python train.py --hidden_size=320 --num_key_value_heads=1 --hidden_act="swiglu" --norm_eps=1e-06 --qk_norm=false --init_std_o=0.0 --warmup_steps=200 --schedule="wsd" --decay_fraction=1.0 --train_tokens=548700000
MLP neurons of a small language model. Each row is named by its layer, matrix (gate and up: input weights) and neuron, and shows model dimensions 64-159. Each number is 500 + 40 x the weight over its row's rms, rounded and kept within 0 to 999. Numbers have three digits each. A neuron's up and down rows have the sign that makes its largest values positive.
A block is one neuron, or neurons of one layer that tend to fire together. After each block is what it responds to, as a language model described it from the Wikipedia text at the highest values.

L4.gate248:557507449457393541492510544498503553576481527443587529439522478518446454493549537459553497521546466522580495535514535478533442580525475496534547524500508467437496452464500591486538497511456524496547508544525576491508459545506477519469519463504531536491527511531539499499517442459509499479
L4.up248:567540495467498484475515525520523463508464498488559455452520572500495481518552515501529484516445415555531469528545475373507522518572519506589507501517508506498524551524580426469516435514510509508489512561497571419475546485510464482465539488478483487523445489521587488475520448522458540549
L4.gate423:520515519447548523551483443441523506460475522484446521545493525499511532520464456485509515456552568467542574435543527442443539523493471518521491530444502491494479446519479431563534516506550494462635492523442455508540503522511496434497486537450461482465439477483602537477578520509510503433
L4.up423:538546480547492416507561473560476462495579408557509527543483457506544490491524548501511434524481492491500546496486470443492502501554456512451566434506464449468564505497474499454508570526424506514542487455473502450537564501492515470460479555463494523459499479453549471563504479482541423525
L4.gate549:546449524526523490514501464530490517561486528513493453546508535516536458538504622556558530481488529518500516463531503455514501476462544497484509464512438460461487452393530535501509616525508451580500485480438478507537510475477414560545492517513559482530485486459518443515499471502521496498
L4.up549:518449507613590388552540496525451483545515512513444448521470552549574444553569624557550513510427482539502485461478489423493455473474467482481471487531432434499493500438490486514519525482510408501529472476436491446529561537500375490530500558469504522480507518459539509495536530483521504536
L4.gate749:538439482481524497473488465503539501493541500448495487479511489525476536532468429515472559490524441520527513543536430401469492453513537481538513480495544447522522506445514515432412496461443504414527516553504542599514482477546491587518502492416441459528519522477517572512504523583551460543
L4.up749:516564499547562459556553456519500454582482487427483514512478440519482494506453510480497490481494496554503537515523556460482554494374476398530520513506550478470506512447528491547487480459527489459518538473517436541482450514442541487482490582443420469556479522494412560468538489457555563480
Paragraph-ending breaks. Tokens that close a paragraph, table, or list before a blank line, mostly period plus double newline or a closing table pipe, before headings or new paragraphs.

L6.gate84:497468481523457528517546475438481550496523466514525471506506436462489493459499509502488506536520494487500520493502476530560457483462522528499451504475536530546447475554501504498475477447502545547416546493482541489549520492468458474461471520480450521551474570475481503520490469505535488522
L6.up84:519388502523536566513542558528526492493451530529521451461505413467554540460465510538544473512486541503426475551545450483470460589484487564474493528487536467504470503549559537544536472503514475454516515549512504485539419505519461449500455494478508556576420498429484514523531484490481503499
L6.gate376:456529427538556532454534554548484494492506538460477533418520436499471524459498430408583440568547451520495493541450530454567529465473502477470466503489528458523473436511457483456450534481475533482531500459534497471513445508522571502549496460446491476545522479496498558521513555524506476561
L6.up376:464526486498494503515465441516414514527498576548498452541453522471480538559570463467509469469537532477590529532549475452572560547478491465493496494492462504525454483494535518501507526535546560467537501489455463545468493471496565505494544498501521490557412522512552563483633455564464519484
L6.gate540:523523497588506501457494564561544520531512511480474472616516499483513518506536514446441444466522539524516596491503498432487482549524498452500429480551460499496451494538469404527435452579471549459489434460537496505533514488507474503536559480488534494532485505531489504473475492422523509522
L6.up540:573504503549499496488456564486549547412462589548464499501460533477464553497480537445489455469484486608526486551518598455477446502524471451516490522499479527476467478513515434487488468576517514492507573484506470492534529531482487499560532527471528438444468480452433469448491504478522529538
L6.gate552:485455506625529571507452478392504513479481504459486466484444521496473494503417468481525453501441546515449558499463530467505481432534472488495515405479562558441595559460498510491514442497559510491450486513537506531476484493448488501495472519539461545515485566412530516502528481463451536461
L6.up552:509400448551441537501518510426536445507444539511483500488551519497462505452528489508476507402457573543486456488423503548519429454598538530525448440479502503484516522475521492479435512531530494501486470413583494445502513521483531520462489440465538478471541504478462520505564521505485535450
L6.gate554:455618466436439490498502554520499546518503498446492515477473460464487553503537509497436534494540584460518517489514481478492490443495493450429483422536414526634531538483466466467480469467474497529504531449532464494532467529553432514549398447533454504462452485450447492400492458485504578496
L6.up554:539416523528549563572511541472527448571479469509492469554479473550483530483507453505458445532537438502456525500554467491543461462465453473531492422489528516501537547494498504565455467564492470494433419461513521475509561560486501535502542513538524588556548441524464397498578577460505578521
L6.gate655:506526424509521531437527519598517501489420462504557498536409449489528472452480490433561488454526509461447465536540533462465519458421532465516516557559517479435506440437525478456485496431514507538465522470534506470493531494462499525494455504468503495520463467471519465484614438500554520549
L6.up655:490499474460448525527392595510511462484488552420470422432481482546473502461491546554484459569418524485531505519460491533479447518461490446517491570465480543472475509515473524469445552512492526541507535478529508485484500579509443532459472443571515613505457508482542489498522537496477525543
L6.gate748:481504525497484521534484521533491405473560468565538498479613552539543538525481472490473529503475526409457598481441550452583544498513468499475514491395496493502512509581512525488513506458554434459510507530529544473490505479465533406489495599471484542503478525546491514492494508453461480534
L6.up748:470494462484481438502426573476439478498516489497523445420495514462461436441506529514581553465462580474481511538454530487546546518476527501491441515490464524450487536477496491467466536495491492522511533595474564474500546470564492475581444540532546551481558503562488505565558591458560425505
L6.gate809:508517531483503554528466523491531502507527467447518542526450514508510537577500528491542568523467556479509515498495474499500448488492419514548542536413539503482420491480456475484540496502463581578532469461517430435424525548497513458495479480401470484481527459491492551560582499512464428516
L6.up809:481534593483539480544504503495528507507505499475484565526477449465454553535477504529541540428526494512536499475537474497502480482451522469583481536470544543543496581505511454529515463457510510538592441537463453523452514480466451481508468507510513524534523465460494480621508531504477452447
Possessive 's on organizations. Possessive 's after a league, state, country or organization name, e.g. NHL's, California's, China's; sometimes other function words.

L4.gate20:421417542553534532499470466556507536468482490508521505462439500543524509464418517579509551417507480498449472481550546504490536516429553487499526488466496495475526534508462473521576498491407514514569449507578523505548471473532497533469552437522546478519441535485482570519510455468540460482
L4.up20:451472454506435496547440407519490553470526475504467493499436452461540472526463504542495514454461506529444508460511587484454457504479584423531490476532437440551462508545446432474529468501428482523486449375531532498500491454562451498502527420554510530521471484533427641535581453473465454548
L4.gate56:488521511541554535554492571519490478503539470547511524526448441550500511518477504473522453432500574539469454506487464458511447497499462502516490475522469509502509524479538516553502448443486548457584498494532518436469457478534524444527479496477517404502567497497426527451469436512408529478
L4.up56:514491450431516461555458481405464536492490482497511487514487464489508520465556485532562511429528517555488472477426489546588469554532514524472463492482520517446532477495530575556553563482497462523493532596519483541439521530512546419477519489538472529459474490563534530455510559479474499502
L4.gate526:510541503461610471455448456490510538440438417433461469491488531521496457445470505574522563505503476494546497531469517541492431456518448490540504532486503505485492521475501518453527506517464507519463425527514502386437513610465409511559527454458445518497563472546521418563484449467491516580
L4.up526:498520553482543479528543520486497520474504377505466510483480449559536474522475468473524542469466506461502499520542486533502473489529489453534483533462526466479523453513466482471416502520474471532558429491453441516458518452538474465443505489508539444521475476562421379571475487595523526528
L4.gate596:539551542510509449484540543523500480487552495483451494425471518508543454500462568537608461565472513530496428473583562540540429437487452490418516508533485513480516463498496472564487449538473455493435405445523528515473451522499451481503467486506472495514506434498494483572515555441580530476
L4.up596:480484501394460500515555542469510434422509526503460519502494529544528485513500542525610482498504477560502528524578439477570435416548533524476451486493488527470496486496495426523497528504445444497427447523468449465480547482557398537540516503489576488535535497517478499528544446451497536502
Subject-ending copula/connector. Word right after a full subject name, mostly is/was opening an article's definition sentence, plus as in cast lists and or before alternative names.

L8.gate601:508538442499549434493516526514455451545530538458455423458592508537534501504418403423495434519501501549498512487457444552548539522515457504523452490505468540476531534527545514555468462456532543509503483519451480445499480573542525564471468534485528486513565611462560513497458477506503537511
L8.up601:442530485500551480503534514486483453534548560469463489546559487482542530544434483501509480499577499575541469498471485541479487540567461469507513559495469482487517504533508501491464490553512550440494457555468474531472527489523528521504445436480454470527526521488415405523474470484480464498
L8.gate650:538527517554491470520526499452513537450478454495468516496488432500580465521555476439487502495438595593517458469517460535530489491430542558484461412502524455509434513444515447499545498389509531522511515515525469497460514539507513512520421455494485376491528597529489524543439540519492578494
L8.up650:536531467523530495525514548492473557491521464500503492452500497469520524462477507431490428422460517543503498490520538507496537437476490536469475576518515515570526497479545399508560480512523493453453588484454519444458500503502496398528496487439499493514538528438534507448437478468429520489
Mid-word fragment tokens. Middle subword pieces inside long, rare words that are followed by a suffix, such as homog-ene-ous, parent-hes-es, idiosync-rat-ic, noct-urn-al.

L4.gate178:493488520514475538498501533547507446485559541471564447469529496437452522524513515555479545503510459486467526423490444531565457584465506457506493476446462505541501458505559493457489453560482519489479564443521446481560497530502505550505506480487560542503567545482613535439578475438491502558
L4.up178:476495556509536576495505477464499539528463510540511473539450476533506435517508461506560443572528510461514555535485494526499509563443439487506504550529537500448495538495506507486516510585505454451529458480526533551493482490529561549478527571484496430494576494500470450445509452469454538513
L4.gate180:456517439482566499520542529505498480531495525453528487445493507475457437510480456424556498453554538579519503503487527424558494560431505464489588472514457419553467465470491501488516494442530500496448474496548501459526520440582563514472520437511502526559438539478486489513504437509464461478
L4.up180:508576491559478515529529496474572487502511496527495502437481513475502508524523459579578475510495511606550492520512474446406440534472441547501580502513412474473437476500514498476468517456487487438514524489504516497450528447503481533503416493514450496500509525421506504493547450427442505444
L4.gate232:531532506524493616488493553530498508585483478542527531433554465502532401526483529464524525479578534516574486476466441463463460481459608512542445433457489481484496410444544487512551483498472485485533486454519508552451505504573456551498549556572444553511527558455540496522499532506495536523
L4.up232:488533498549428507409520524519543495551549472583484546442487528462450507431486483494479553477485526533504482466493493453570569526582514414503559476504453486473517451514483488495557581533481559445562566443487572490563548511565504480486578484547536539509483528494574492563485476597486481501
L4.gate639:426565441457468580483493454547540531517526526496510449469477483524569502484523528502482526468473508469511534496503420507414535481430429489444565532432420503550511505498524434488519514477489527493512483452545453480446493458569508491498496461511482477546486601514506541520431478483513555542
L4.up639:455472445567496556499556550492513536515543518482521515515479436502521486439470473505534536474571476550507446552454493485532523441486560481472549510492429604555506475516531437580488507530480472504454462522505460584493501514507495447541500469524530517454566436466469491440522498580521488570
Mid-word fragments. Word-piece tokens in the middle of longer words, right after a prefix and before a suffix, such as inc-red-ible, disp-ens-aries, div-est-ment.

L4.gate215:498504578481476554523508499595525489441469537517528518490562455502503490538563468469487532420528531497444478498455506558412472437509508554448469488512584522508469446496490491470513512526489545468448514465529475511522564515495485500469490464539509521455501520435613597471455463491510517474
L4.up215:553579529454459522431531415545444487432540500521538477468438461458444433496476624527469488480539477560486497493499430518500442431503512537544478567549537506499493458514498459473486503491576511491560541513531489488475533464496506497497507449503479502462516570469546554496546492525449450459
L4.gate235:513458508489508480530486559488538579413537481502506490459513451556413480547476485536426449516508548471433495541486561506435513521555508511435500478505520474502466521499471419555477469554529446527448464475499521467515543501614490504559566531531501606461497591454435557489452466456485555474
L4.up235:444514448527494547542567485480505498533495466495458444502586524514539497521498512464513540466501553458451543474474552492455469536466466465504487510501561508455502501503502479483522463503473499488492528439474498468534508545513548440546416496492487496521474513494472561496533544538493433561
L4.gate697:492556467454504526540568430494474513508567502441504536485481508469486494530469490489403545446520517456463537477486576504508587468467439491471541520563498537522540436446488398522405461446538493450529475512525442497504511537468553476481569520479492524542500563494523507427516504474413519495
L4.up697:437556484508474528555447443517437534484484461456499579500420478517517539558508530533467508488566522491518481453505455550536484445515507461472496443465448437567547438535522553479500454521522483479566482468493513513499523494486488465410483455470505423513539536532532465437500479486512519516
L4.gate767:565506513538441442526465507527478509529574523460474547494513474446500514465461476547395498449431516521540438458494464506487433513566429498552486518431490531502541416465543529569486475504489470491508468533415503463546535575503509460477461500502454539546463481473486511493538466489514421526
L4.up767:507472440529508507530470511511469523434520526488565495452484452492517453520499518535439462471502461479384534464442510525530505513541523511561480534444549565498529515561535513509557521444490535493407477490465532502529527500514562514515601485538541556451489525545506534518462493519511590527
Possessive determiners and 's. Possessive words that come right before a noun: pronouns like his, her, its, my and possessive 's after names, as in "his father" and "Commander's Cross".

L8.gate117:540474505500490467542513459421477494445489487459509392445505477538542513473469423530442548549498508510421552463565468496554483465473463491541509477530460489474505516507502519419500557514420492450495537556408538474504534451498441518466498555506556483503492513459593574512499473431530517463
L8.up117:485525544516489502539524481431491431508467514524455441555499558538473534557471505479593460538456441477498504510478476527504557459541512474568491481474488544510553456469557416464499592516497547443552572500546438453548480545484497500490483531484500507588469513510564558589537490485444512437
L8.gate773:482518454540504496542476513516421478499523500436491560523532547487480500482506470534491567420474596516559554489485480595526470469513424510493465490493473490546518475490511494452471538510524504541525512538464507548536546589431523417464549539533470520460456502474524511567466522527548582430
L8.up773:564473472460474604503518504525431426490444475472553567549486500496474513452553489525502571465461519485512509476545422502507548483475586544487548551515506507523592495446529594529363563541512447464567503536462455522490496529512513474443533486476520563519535481479510503482542534521524548515
Determiner after "one of". Possessives and "the" opening a noun phrase, especially after "one of" or "among", as in one of his, one of the most, Harrison's performance.

L6.gate152:481504545546492523424491528513528505478538480478452458492530475510529483537563513559573536497516532608461502467514515494512478468487479508509468473459431531522437500497524454486498520471482500546570473485486512567500492497495469504528464492490533479517542563446514482495546468466481445538
L6.up152:496484486515567534505454526552507473465498492499495494504424418457534474460480520513473545575514427510447463507464525538445458488490454527452471554523517546517503573507535507453524533391439478503523593528524502527552480512504553517499511456495427508496509508468542491588556509547596463501
L6.gate367:500513471531393466488476474519467421561477500489501593533521508493422512496533497453445558566450498482551581375561476444471502472487462467515502581492481529497524506573502470514513467474558453554560528490482486474480490500560514539508453581484487504518501460524504480523468503501515522433
L6.up367:508518552500434463525484548494528466511546542482582522495506510476475505536528497466418514557486493474498506472461516457481451487557526474546470546581484513509579490411468471465509469557521394482528533529491511445538568464492469598512507579485475559530498493505515527437530530588455569480
L6.gate433:469548462519539501481500478438501474575532557487512501523432522511522467471479487478458513513483643467536495463566500499523442550516548460482453479441527453567466538585514512551532498507505496532524484512507457551519451466524508568530525515447409508436529557407556479486529511457471398527
L6.up433:455442438522486455491483486511495497585533477487519451498550509462511500502563431565465485475473588448511443484456517591528468550542479468510523543523513490547448505529483504472553502431489489492497401511506443540496499507463433487543450508414524569483495484422571473529508536545481570546
L6.gate467:456526552492511518468432531497542475551532450510542476527605536473496504484473527528578499551464500513502493558461487491496489555515433496537476540452528492538507547645458528490481512443484502509530526444523467478560504554495532414460476555498610477488523572503460503527457453469561463475
L6.up467:532483475498495489495478543431489505499469528439520528502462519494584522476461414576518454458475517463531473527499472499517482490502469510475469492501586462513497537541561498500504545491493486497560487508554532557435472489503549467448477528485399501498552515474480530562480491491467495575
L6.gate525:492469527464541448456491523540437443467588482446401522482504453475434481498562484519469510491548563571442440495437433476420506436573448520498491511503510501439501531513577476521511541515485489568538492535467444560489525544503500501481467488492511496566491464543519480563471548486421474458
L6.up525:459546396473436497450544476515553471489526495490477457493515483505517464479557417466462527541527455448496548484514418424518527519557436478457530498525502487468442477492397482469473522420532478496554524511455483480526563561511520454496471546565534517459546480444496527452484496589491475521
L6.gate642:437506576485434488574448543562460481494491529501444523439482454478533509585558464506538524475498492455547466504473503435497503478496513474443592477478502473541457474543511558465494476470481456543500554447522490509485553571509470568486502513482500499494409505564518519480442495517441509595
L6.up642:548502478412547449486503534511513447550409489569516483520524559498546509521536528502465497579463573511464463480490538522484520522540512457560544491494518434531531506530494526488544555486445559530567517464522456573532513527435467461474473494479559488485480571562519487405493475464524493432
L6.gate725:480480496546425512499567615443476538401469502467563475542486507517474470519522531574509514561526565540541499573472432598538475572539523535500468546484554551562470536552428443565530399508546541505503482473551453569456536584541538538505519506516491508464505541538524492489466488508548461477
L6.up725:481547483469496439457515549443507450455495489502518514502516499483518540522471505558565557529507478527535529504513510478487501536463487448519469513498503462529491504475456471568607465505599478474510527449505522561484609454581516565486528505478530505513527467485571504508490521545461484464
L6.gate802:452542495451442533456492507502446485517449472492508466528499537451576435495508442467534470518533487528506530442476474532568485519424410531473479455490507442589506461523543555484504470431515521524563483476515508601563493475504538533525480489513468502512508438526523492549455490568516517500
L6.up802:510525509502481495405477476430405453491486412456539511525546514487485416530474517500569544542544504542509526491541523478522483476537493494468544560502541487520477516539564528480462493515539482575526524460549514526467523487499496525479470527448499476532478465515490473447467589553503552549
Mid-word subword pieces. Interior fragments of long words split into several tokens, completed by a suffix next, such as ev-ol-ving, incap-ac-itate, con-stra-ined.